Weights of a small transformer language model: 6 heads of 32 (2 for keys and values).
MLP neurons of a small language model. Each row is named by its layer, matrix (gate and up: input weights) and neuron, and shows model dimensions 96-191. Each number is 500 + 50 x the weight over its row's rms, rounded and kept within 0 to 999. Numbers have three digits each. A neuron's up and down rows have the sign that makes its largest values positive.
A block is one neuron, or neurons of one layer that tend to fire together. Before each block is what it responds to, as a language model described it from the Wikipedia text at the highest values.

Infobox/lead-sentence linkers. Separators that introduce a value in structured entries: colons after infobox field names (Phylum:, Species:, Fields:), was/is after biography birth–death parentheses, and table-header pipes.
L2.gate32:524524515548435547502452507497489595582485528492486449457476627478494557512593437476466487519481497452509487519485419519496514541470468500473419496481449560567504450467483505431440475573492540571496532478620562563523569574503467584434448552535527569451527488585544517464478421455510508513
L2.up32:521484514482515515515545492550522558596590449478467524621461515501478495501648456462558640437441429473477526370493489494555513476427432521579490594467462435431472472477462554572500483510511486507501483536489434483512524471497435539544504584527466440392474456502421538546477531478454507458
L2.gate114:456461471480488427429598527509531548513454541529434474486561575441472529536549495479501487547624536409567539516512472436529509458502466559490474417578589507582491429459442516458459479562533426531543449474531472459471462530529464453536532547434570568343513547584466445489559537426488576557
L2.up114:565515417455564573445414464475442514514532479574400499556556469431522541461590399514505558476540536469585416489459490498501416514467578528442378582486518565483462453489474465561530478516507558460522428489501489523555443509462390403474420469564574369617532550551535458505449522462566438552
L2.gate373:506505476555485575535453462586712419541465524548492479437495526462513495429428409422487493497573552479479478437402538524463458542559474435431502521543481489469539515516429566439515570463439446538496458489566519486429581448537447459469504482515409521426550472597586459556472576549442530488
L2.up373:489527538428463440363506544432550498488433538442466429530495413498511499599494463500486534500472527503518654486444540465542472453595537514431498548476387524516526505492485501531481517631553480491525556464521549527523476531473473614528520590497555526532539599524464475559546478488602496489
L2.gate530:488494543423503445486496411500469499610480549482531569520507545473480473556534472419424452460482494480611431560509486508553568503562516531517451425483627581515511492549491514499538508534508517476584543491585584560538474606533522421465598535449371536461481455559433499511603535495521554485
L2.up530:472602460477542482393571586441482553471500548475450460449577451487377486456625645503504522421486539550491553412514544567496455499474484458429495419478514404553573572523532590503475485413442467506507491437465507542550478589470467542462448554484479541431456499518485543458543413492490505574

Demonym suffix completions. Suffix pieces that turn a place name into its adjective (Austria-n, Croatia-n, Pakistan-i) and other word-ending fragments (grow-n, bar-n, solem-n).
L2.gate134:492544498495468471453442484484587569641505525463431443504498546476332451551510494493445434458522492487559483534544461478475540496450483491464450445462504499528529491530481506548538470510474530556532488516560473553537517597596467556366553512498523523447484464595460550506492450482438526546
L2.up134:448563432463505480454524590520525530508509491513492519526459485544476492496552520368511515545493476442512479490558528546466485497573497498484576443485482525374526469472522437522527444448500409635395474552531487518451491523456610539451500470479515504511579415522409466527489469552562562477
L2.gate357:499580522621507483476507428558500510444520473574458503490458581488520535551472410501457460486489486484525514487567488436530539511488527443441544523418448375461515450544594518504452455494490568457460464501542466496523518560518578509444475525498567524545493436469489452473529424488444576472
L2.up357:587439564488496375414524528468523551524579488547521530457533513474496452523459483487468527471422537456540560500503484532597559454504584402461389547419477468556460446530509518578507454524476560487419487524563465535436515544594443490366482549497506578471453485557491472511591460500515538488
L2.gate364:490553448541557468573511496480591491509485555530461490553398531515497436590551523592536553449429481480452480581524514404513430550466437467479521500430515543454533544503456404579480506420459514509498445650459491536493456521554496437437487515493430529479442537509571551593507422439538489484
L2.up364:521528492439600477444614518487528504485409495530553479526469496500575368468552510513566491492402498469487560451459557538471498515495513462513555471521445525456429567509438500555603634465547559500463494498519491537429529500497561447480452445601520594488518469393398475465527522545463519542
L2.gate424:519524555536460565597478484354570512512496479514483439456445552530455569512644566486510454533526519397522489491521558496444443337457392490554544453451500448461584498555503488506427525510529501510607525473446497566408523559442480431495493558514461522501481437432489492547529547508534461472
L2.up424:451468582478477459515487499493545441495530420466458531426513601529623535558531499508509578552382448523443542442577539619553566573551480414451635525491422475467475445553512522468397438485513442495463461447516501494498495495545499498491473532509435603472487487591462404522427528491553524468

Census continuations and word-starts. Fires on predictable continuations in census demographics (African American, 28.0% of households, population of) and on first word-piece fragments like o in obelisk and oz.
L3.gate517:523474434450453580440599537489466467529403465411535505561509518554558463465502517541531461399488561515533468538501512431535540442495542513528454528455522557528514454489471485579515537564534491474547474394552451544527499623447467365456546490519556442432489447468499447540429416508479474493
L3.up517:509483453477547476505497506455520462497355428474557399484478505469407497565461556542502458464527450444500608475434475516481384529622563510510504506553441505546485506540551548519505574435504516475456494549583451542491514441529439436473491463526505469579456476472571478493523486440509494535

Early tokens of lines. Word pieces right after the start of a new line, list dash or table cell, as in Genus after a dash, Running time, Ne of Nephele.
L2.gate247:503413534485524520446460467473504479583433479432527464522500540384542540484566501410520428443527527513443506465474579527557579523521556592470516531425453525484522452558565446534460513462519467559489482368491445515497450474543481496456551481371514431486580484420442516569524572518435554471
L2.up247:539557502585534583483538428526435590416481618531426535479485471429499457446501485518557452510531470437542575513455523530550513658406471534501572484473473464561479499514551501484472489469543460606505479543475520479482481474489507518525486479369443460518498582447464437512427526498495518470
L2.gate272:505487496489595483451484547521520502480499433488493451492456543444485546499529495455498363494504657478460462508426600484494547585552433638455512546393551475560440520537549506512479545532493486508425504476434405495539484617569503540442520418476581506446479491485476526473566520454471639398
L2.up272:521504414534506575549517531445435428423481540577510473510533471463545495511493546564440429501549523502392542567513533476464600584383487563522478488489476416554545522532482491517463510493483518491492510450441375499553543508506450560438506457458492463584494504471493584525489469456521596488
L2.gate483:573421526556501438395510512571586538484548455491546504458574520493564498514519453458412374480479542538543601434447576452481596503501451531461554540492492450494489505473648546455519496495447561549527459461510467513468416487533493461474479452446489461437499524444538500487523580522416522461
L2.up483:461492485485509516397490485511448431394492477543423492449552564541555480557510575432423537463531548436492469544517644545446475433441495530506525537577528617535536487453434498520524495438611541460498380394504591539492530394546519458467567503449581479561470464507477471460492556502471538475
L2.gate558:505484518492452414490460534483530547502510454517532554534522508522457547478512554448474454516427499426433517427530454468556529486564443538463438421462454521494586443469440499488519582454501414438540567484521513495421517515468496508436506457452498537586563504499486463525478524452488556521
L2.up558:520452498536467453568525466580557576502451501483503560566507454528570465466509639458531471473529501470567499412644476529531464466540452553438534441547443494458523482511518485550499464461521474409470610533476514541459545566477484490441529497422537474606471495576454506472564457451411502524

Quantity number digits. Digits inside numbers giving quantities, such as populations, elevations, areas, counts, scores and percentages, e.g. 31,275 inhabitants, 76 m, 20%.
L5.gate49:531521550511524508480451529435487504576550544509540488492454516439479565501499474484489321516566561527459467410489516502513535497546525454503514437447561472426482466520533448475557486543416579570454419542521431598503469519529448440383573450468510428492581605501407412537465428418476446533
L5.up49:528587443521442454500583561522494417522525525500509597511468468487538491490450436454484433520506568512486513516455472419393544462415600370536554414503524472476475515469609478520451487524469580571408629534490420485566542486433525522435437487519486366479570519519443454498524427431458378468
L5.gate150:525473536432467493584443529468504553531497554555581436540546577506484389466562570489419377508549583426491519474567457557468484499499411557502534535523526422508470442552454440531387512456443484482480462584543539605462542498571441501386554508450594559509579442465514421505520459499463465535
L5.up150:410552563520491527521457510483453544586421502500496555473499564596451531454506421562464433492562500459480451450533404468469519468465477523487484510472414463527559506452458483533476539607506517493535506488558418640504539454494536565445495501432537462489594552537519446501467522541462503459
L5.gate228:529570546531495519514571493560507554604530433506449501506537477464589560574571410542457469452530454418534445479556499458477523410547559477476458440479498497455535392401530456587499437467475484513431557498486558469528400456461457480506485489498493548387587541454562461526438514520501448543
L5.up228:528499487535534455544588545471502458482525498523590453468501566395450498485531556475403379474513493566466443495502468511394513444459550541607530555436449457500474438503488477424474547473468616567454508525507472499522511510443462520465480440545541532435533538527596481493505536457434558516
L5.gate473:475511512563423501499532477530460471496437505429528479555458565457471577498536428537506431498481514497475467494453512396512520503516545456491434500461540510507538530497567456488438432492400533522424518516501480546428560421525465590371593483459450539471535508477417436535475456470443520487
L5.up473:541495539578491470480548510568515537457511400448557405680424460459447497428508408491451478550493440519437408482459549533597552534442550489546386527467462480443444501455486517489486578528445503560457436537503562554502552485510567505444560480508494547473575501519477443506487499503517533416

Word continuations and connectives. Second word pieces after "in"/"In" (in-st-ability, In-st-alled, in-t-ent), plus linking words after commas, dates or "is/was" (also known, named, to).
L2.gate50:468489497510444436492564457479417489494562551476453561486529436453530470406491494444492425540493536514487564540452452481440519455593578530509593449515523459586509465477509535595413458503404589459469471556524472469524488456548495501433574526501523377595518544500439455502451449464531517471
L2.up50:513505523474514458452454488584445441633548548492485487522390524532504565470412464430505396580492482557448529470514456448514514525503582539503543581449608472511468529474501534477498384573576532565538449523445394482556546546419527595481503360484480390542513470499480490524585427483568489464
L2.gate233:444479533436501471528545381478458412480508616498475501499616536544625496542500519365469498528479536495602474468471407449457490472469478574568373519470534473457452492493407480535512444504518454512594478393539569431530488552468482460463520448439460448457505419487495536505511572436555493472
L2.up233:447552426422522505526450547470519540514503479486479534478547483471576534471584456479597483546501416570599468510414390493461489391462533498492481532528409561496536476508499441453471465525484461577466477441556516503564439419506508517529524499481505504528541433500398474436495434597486506554
L2.gate446:471420450549486537573537489457551429550460539409441582503538515481481572562454442475333437489541509542558610548510427472478557502474505532476508491477517573424589501534484413549453447525484511448511507473552523546528574461504522512367521508445440513542571555571506461538477532456479495530
L2.up446:462559561480521459590547463439367506465502493427488449408430587519582496519504498535472471554493480410457487589488517567454503408539497477508455517511501480469470556514395556513501468641483578472482478404488530488516510463449524485469541583544494586563517470486483488521524587547549518501
L2.gate522:474435544443538434501529447450549549561516445524600480439456649527446553563505494469362424471532461413603518488457422475465519529527512514496521433529533469487415484458504547493544465518463530521506436486479512525475570525573549466475497507501505530547450573450480478435493482443504408588
L2.up522:463502496438468405605500497379466479529491562516527423485523562497500469438385474567543509510588486524524468505559414570487508495476576563501480490492499484452408497461412503482483418595385533477508509556425567496455541503406593426583460473458499516529474548509424506458454501527506491528

Verb slot after subject. Modal/auxiliary verbs and pronouns beginning a clause's verb phrase right after a long subject, such as could, would, should, has, they.
L3.gate438:487552597549492501558573539533490473446529419417464570483489584489449405563509450473414491507496509476571541489563582537490501530469567456473554489450500511542504454482569476487465430475460453569501502498512545540467508436429464569491495366469433577496608486520468506465617490539471583514
L3.up438:526532521554453485483570477468486509435463479395517470532375557529571481503479518534487550567522451485500610469543580518491471555489490478545557489534416527515509412501497446479606471420527489512556405566486529474497536514462512500561540515473483540537522421501497490492513512503500617443

Digits after decimal points. Single digits inside numbers in tables and statistics, mostly right after a decimal point before % or |, as in 40.9% and 97.9; occasionally mid-word pieces like ish, ed.
L3.gate241:421539456414559536518567479529494344623466514583577538506465520460496479545485511500466503402521534553461556544444469436425472498466559427471528430424474510466561543495512400536461475483427537610444502498489498534549565499529551547422534417448540464587528521513521405502494505467496498475
L3.up241:452490479533544502491544428477510480593514522493558585538427592470468528586493494445485370457559475485460488573488459432490507429485548474546532536501458435471504519436449464510494542470491507557521497514516463561586456452559601463428487536520572383552461458483432429475502449516480515437

Digits inside large numbers. Single digits, especially 8, inside multi-digit figures like vote counts, census totals and coordinates (264,6-8-4); weaker on number words (two, five) and word-start pieces (geo, inter, micro).
L2.gate125:544490535550383501471485498472508539525644509509486566503500513606469449451559367468487497475465542467530495524460564504552561521419561473482474543571480465447462472398419449571425421600465523469485447483508563469484508526540465488514548502418550545525541451556462506487418438504496493529
L2.up125:644535495575556480470487546490481494600507523495587501549497489541522438447546461482425492542523540511444554509491470536513475529564595481541572611607422598490527481488428492468466506588467532399528444457484506465505527483454436503476504507409492443507567611521445498391551533407638510500
L2.gate173:418464494522459511489453448522519497476474558449577530482581471466460489512554460548459478403575478554528492538525470460378492505560518482480427489386474498466407494480547471528526477489456400492560580491553471566518564484577503484515594497519496565563450440578460517420412565454437471541
L2.up173:543599437550551536388510539447521543496539443500471479504602499521547559587504538485413370488506425488560499475489422578474498463542437413456457556419439470473550502525514430557562467438490567513545482512481510603463463473526533511514515468542500477545403585491549540504547557557490557468
L2.gate184:496488529487473461537542488511385464532444495492518442486465604557480527482474496499483429513434485376511466600525608513460501554585481538464496512473507556433508535559475368438479450528437490488479535406625561532506577472487485527532501546448422473548450466578525467516518568514534513545
L2.up184:565392550501481493444488465459544491442546369505632534541514421448429610566558470551589484467492510454610467413461579574562526489499522555533546494542517447493451549436488538476504483422507482506562503496503557509510530439471560456528551536406513456481494563465444530464415546440482448588
L2.gate337:556454640504461502514513531442548451506569510424515549482527550450443500525534488471452457512586494452509430471475504481571564463569503532539523458480500500531513513494432434522452454495355516563534506546455437493491528503560496535344535463408455498465387451506528492536415626479470535564
L2.up337:502495509587607525468486438500470531448489527517638525471389477431528522498495579452472468523552459523513467568494367486464518560507522468527428464498482528588481383536541518427430496545485471482485339579435515527510420457480618552471458507477510583525448464563508503505539493516529554499

Section-heading ends and clause connectives. Two groups: the newline or closing == after wiki section headings (==Results==, ===Production===), and clause-linking words like such that, likely that, in which, compris(ed).
L2.gate244:456487599544462519437565482517471403544453528576438485478491598559556505550519472394503415469394491512484508463539562500475445531422523452477498461522503504459546455478512421530527475440552497452467513529477602603517543493480526501520464552497548522500504512433504488503540456531531511474
L2.up244:464487487521499527494535457553523465649454466498519514538505579517479567583475534474509403546528480502489424414460553539517531496451536561475467479527505519467513522486509387454435513444531433473467560557551517540563520486445523508558418540494488422460487613604497441479552535436417555533
L2.gate265:447423566489508417544568475478556538537501502546588594493504557502618526553523572530487409478442523553495454481408537508515565432557529544457453509443535491619485468546493425553538549538485517527577469475577568543578559446502495535434481479477411497523469494614446502517497393531493573503
L2.up265:481535595531481567516506534483559577420556502496504488511522520474476360543475439553471497537523500520542391489515572525453420446426540501547487518592494547551611511390453476535454483441503604547564552419530472447482497545476604513440491501471434464538535565508438516496587486517517476493
L2.gate268:549474498495528459462477483491482527493417434486486519506481555502553483454448509421480437462478449406468547477479489436456544478492544539424567527465485423504525421433495443472520640464545583498494495520490481538531527552533446503435549500478444591469532454541498497434468422474529509622
L2.up268:489523478482486515463449550452437421524509448531413509562491551472616435471452506597500462461438496466462594400498544509514484456473500429497507552367494557565520570534548492433520484516486526450517489540520450480470536550426483507491425538442455411492470492509553520468452603573488450482
L2.gate309:463522514556449391615516405482504498592470467464479455495485552528553625533518482491478443518504559527516382521529541414479527493528584543367447457444424581485483510505443404560436461496490508502585475607550557548474547485535497580497613506414492456562492467496409403567491489524502563501
L2.up309:516527456558531499566499493505594525479512501558461444504518521534445495437522469571478557553562499509437476459511563458447473578438561521481500539454407546490511437509451461479519571417505524560575357584530518429459590489470556540482493574493546480491462559499458461583538436491601534437

Digits inside numbers. Single digits, especially 3, in the middle or end of multi-digit numbers in tables, infoboxes and stats, such as 214.3, 48:13, 4,344.
L3.gate305:441542516442527500539434538470478533572486450532513520455546601463547524549499555479456454475440542544513524440456471465457432449528511429506539487476486566476494554478458388498444427407482565532462543530406502573557542571488381549428536443387469379481482542531502481434568488486456501511
L3.up305:467537525602488481505524521583553442558508511553643498566495470466455495410460443353544418485524464435565566498539501496529533496485531501539428420528543560442525541439580507492477457500565480515476561521574535495602490400566544542474510579424469466530495534535445393483471422500473460531

Predicate-start auxiliaries. Modal or auxiliary verbs and infinitive "to" right after a subject noun phrase, just before the main verb, e.g. "route would cut", "in order to maintain".
L5.gate13:526501655544497532535493480359526512560491502446471518467527551397458523437521559494497489412487474448592528434388516491430558524510485467493503453459495491545496625573497504511517413444451491578460486571539481557509518461497483549459545457471334502509513598445480470499452431524438520527
L5.up13:501521491630498443508553481512502467507487454465487496570433501550516450494470543501478501522528344381465525558461450529467499495453545476490319392514427498459514555578447548561502489488483502506451508447543513536564575442532573513469520526459411426529492590577442507498509504545524496466
L5.gate159:474508553553500537409528644462487451559482432413430491373492508488631488568525568524517495518524517510462523527453587489422517563419468502507459448512426466572531461491516513445496479511500562451453416445497556509559519480478566510470481509491470529441579523445498531467486420507471560576
L5.up159:483536469604531515385567491472484442417544414534515589521540611512537557504468550483510496536515509426431632453504392491475491484449448397515492513466460459519493460589480462477562493360497553475456539535496463501550555467512490480561520474468406538507438480576459493457471520463448517503
L5.gate218:476536506529554425426567517503487415405442580412429589480484531510519499451462542504470532528509485500476499440462512519458538570508573449481547399457515555457520547528468478537518494466475559510515490533533543585480527526428470552551470491487405541499486473598452549507489509553441590447
L5.up218:603439512418472479498401486441474528560469490528512555536494539468493465464392414555513542496531491525533488452376484551551522466415497538510488519441584407556469530508592580436465560484454479513586535563574479382548533542558470468455498519578466522447543600551575473446587494548473432483
L5.gate236:480530485507532484599530422550417400489449530539424488553573522463461404532514522459470527445574495469487509494472596570499499530536463513417527417494479513566540486583419575492494507510424476505530377469570449574557508472466514507478495402455442479557471479449553396559544533412598522453
L5.up236:522505606477503518501501548464415474506500529519488476522516500528472515520502460464453470544502508579412516495531430596366408506518480539451538501481374503459440485499443504459583478495428581445469506430441487489525505495456520521502503480492465473517625549492457467512461447484468416491

Coordinating or/and. Conjunctions or and and that join two parallel nouns or phrases (death or divorce, studios and transmitters), plus coordinate slashes and word-initial or-.
L5.gate3:471504493484532487532592500476443403506421572425422626584418499512521509571448555572496563511512499553484540520420498464413455569471481574510548520551498562363535490475477484510475457522502516498459561481536478494489480531529525439471464460464491495482435516508569440567551469340473506521
L5.up3:440492482512449470499508473499494444537477495418443552473464458620507518549502462430536484506443475517508508496506463511482407561381529541502562562544462506465520474476384369425533541543482472549448564478383447542549447529444470464453498542561430503438550461623557549592486586481501469491
L5.gate256:446506514549537577473500405552535486537527426470570504551469453484511534595490533503540530491547508454558458433492521529537459518552501463471511519503495497536523511471468386436487466542494496513518402460472593462481494495406443508556497361456534522449435526448514466593458533498528541566
L5.up256:620547602539350506541456494494567527560455493479566566470510523512535451478506478462490504555403507435546522545478467467499522476534471522470510475483474511505602469542480510399512458530476533569448462445448425463470497453452458560445580477442522461492504560551523465536460522529496518501
L5.gate322:543527405562511450380528541580493522525532448431454496368424507487421528558600550481486473523471476491551445462549490507518496519449717545482538455490493421514426345502522421500546445523462496515441563575508512516547549498468474499555559480490539525513450510567576548574505515492473481570
L5.up322:513480495466458550502481463489421483509594488525515506495490478503535504538436436530463502497567467589558475455548487550479431431524627478511504478447502484519515556513572424488600544561526414572488517544506496561470534451394413491484536387586482469560524537500539434535488522510514425457
L5.gate564:508488545608579441551497454535481392565429526432419478526465560433595422548451526498456507447486466526477551557445557557419482550522518506480523440444534514544468519508501524485558484521480487479496484486458572536491645540482425531566460428494574589507463460530511526456577569494470513519
L5.up564:477479500492542557571513479586491509525447483407438427578513532472578474605481517481503526526482466470452499510541473390526497496515479494507447508548484523590438525513517495510536527395537493507434518446466498512501412531570498459551544458483455509521531533537485513540565536507447471537

Wikipedia infobox parentheses. Opening parentheses after a value or title in Wikipedia infoboxes and lead lines, giving unit conversions, alternate names or dates, e.g. 210 ft (64 m), Name (born…); also census-stat words like children, people.
L3.gate394:569433532554568471480468496498561529555455570442436452516440555478511501523522555464495439476563548448528457425580451412503524451374494479467396479461486471510476448591512531490510525491544529491531403459543469565533487476559479568471537524498444451397410437551463618531567437418446567492
L3.up394:502503432586456525488461577469420531508457450464524492456514484463552464471550567512394479457618426533503479572491467553459610524507530465565477516491489468594545495499487493472464503439391496443494544467527554565471633415532423489440519574468592557461469413516487478393439400505399534541

Infobox digits, sentence-initial It. Fires on digits and symbols in infobox data such as coordinates and density (36°39′, 25.52/sq mi), on list-item dashes, and on sentence-starting "It" referring back to the article subject.
L3.gate29:454491566604376462532449475518507546540500430467523521539502515474525524473634431529489428520520513459499508450510439448490540522465499482472379456495547543551529468509512469540499478542540541537557489460542596526431507440480514394365572528454478475472575494586470505622478464403510594472
L3.up29:446485461493456437419539483457492589471464466459488477574528529485460454515607440571508517555488503530437497456453452434507588513435520521500480432609436499504507454581455480528566532548487514568574416466559542494406458449450495514444497465506521561521535600593526427477376527397450462477

Digits inside identifiers. Single digits or hyphens inside long numeric codes such as ISBNs (9-7-8), NRHP numbers, coordinates, and ages; occasionally inside mid-word pieces.
L2.gate232:473563485501536481544452447584491561547497505576483620462505538432435427468521499552435462543581557575411417493498486538456542500458532533491506433563450488441572543457556479388506455517408542494411545529455506479481558464533591572428475460469490543492452507473510607511500522512434469507
L2.up232:451536514515487487539524519504454541527557433503478511496390469431513448469467448400487393648574516479565481499457522514472501519535499451521660431510463569418554555559460592528509404523484563550487498496514498422463474450594593481441533469432513487466512517478434449473529415535557584481
L2.gate368:429483504541521442535487453530478539502458507479596470494454486495556511478461600490573451512538547477512502438558481551561491447532476506558479477527477430473570502506453519498539438543476499440532590530395491571571570452533448548479545362448422459453404508517504505486510345437369529499
L2.up368:419479481541489474487541536472549469452440443516500473525433565519521550501507522504498480487685471471535501586549515484440458393444490516508512514570479516598500409509529531513580481505528596482534527605469500515509513434656528548445492493540507441483315517599491523486523557452487492447
L2.gate456:449525426568519464519396540468571524480502485508512549460573526499383454466500488520517501461493563458510552524486469423512571488526587531488491579489418456523474480519512493422491443464478460491473494559376517457531554547621483532421490475436408527340496400405497464491485509545440499538
L2.up456:572573486532432473411476535385534523423649538458547528597542522542591449513549456423509457470474508563456393504482475482414524587488493505510513493495479487554542438388479516527549614470448467590467536506595477447468517447434480574492477520477522572472538475444464516537492514484336501508
L2.gate532:525505435597521538511496532488593486476436413489515398501479515488410391576532518549497472477458506471442398488515494452410551453485528471498449483444439581441446548563407519435481493525431513474379528589486522482446484511481509467490550438523527483499482487586461492576473513524415529477
L2.up532:488540504469549458437557413540487520526508547387518447529501476460487481449536481411501428475511442536561539541489567430511492509524587466513417462520411426492526495546488607414553454476476426549485525457439480423474503482555533600450532450533625540568539503546409543484409453455446576527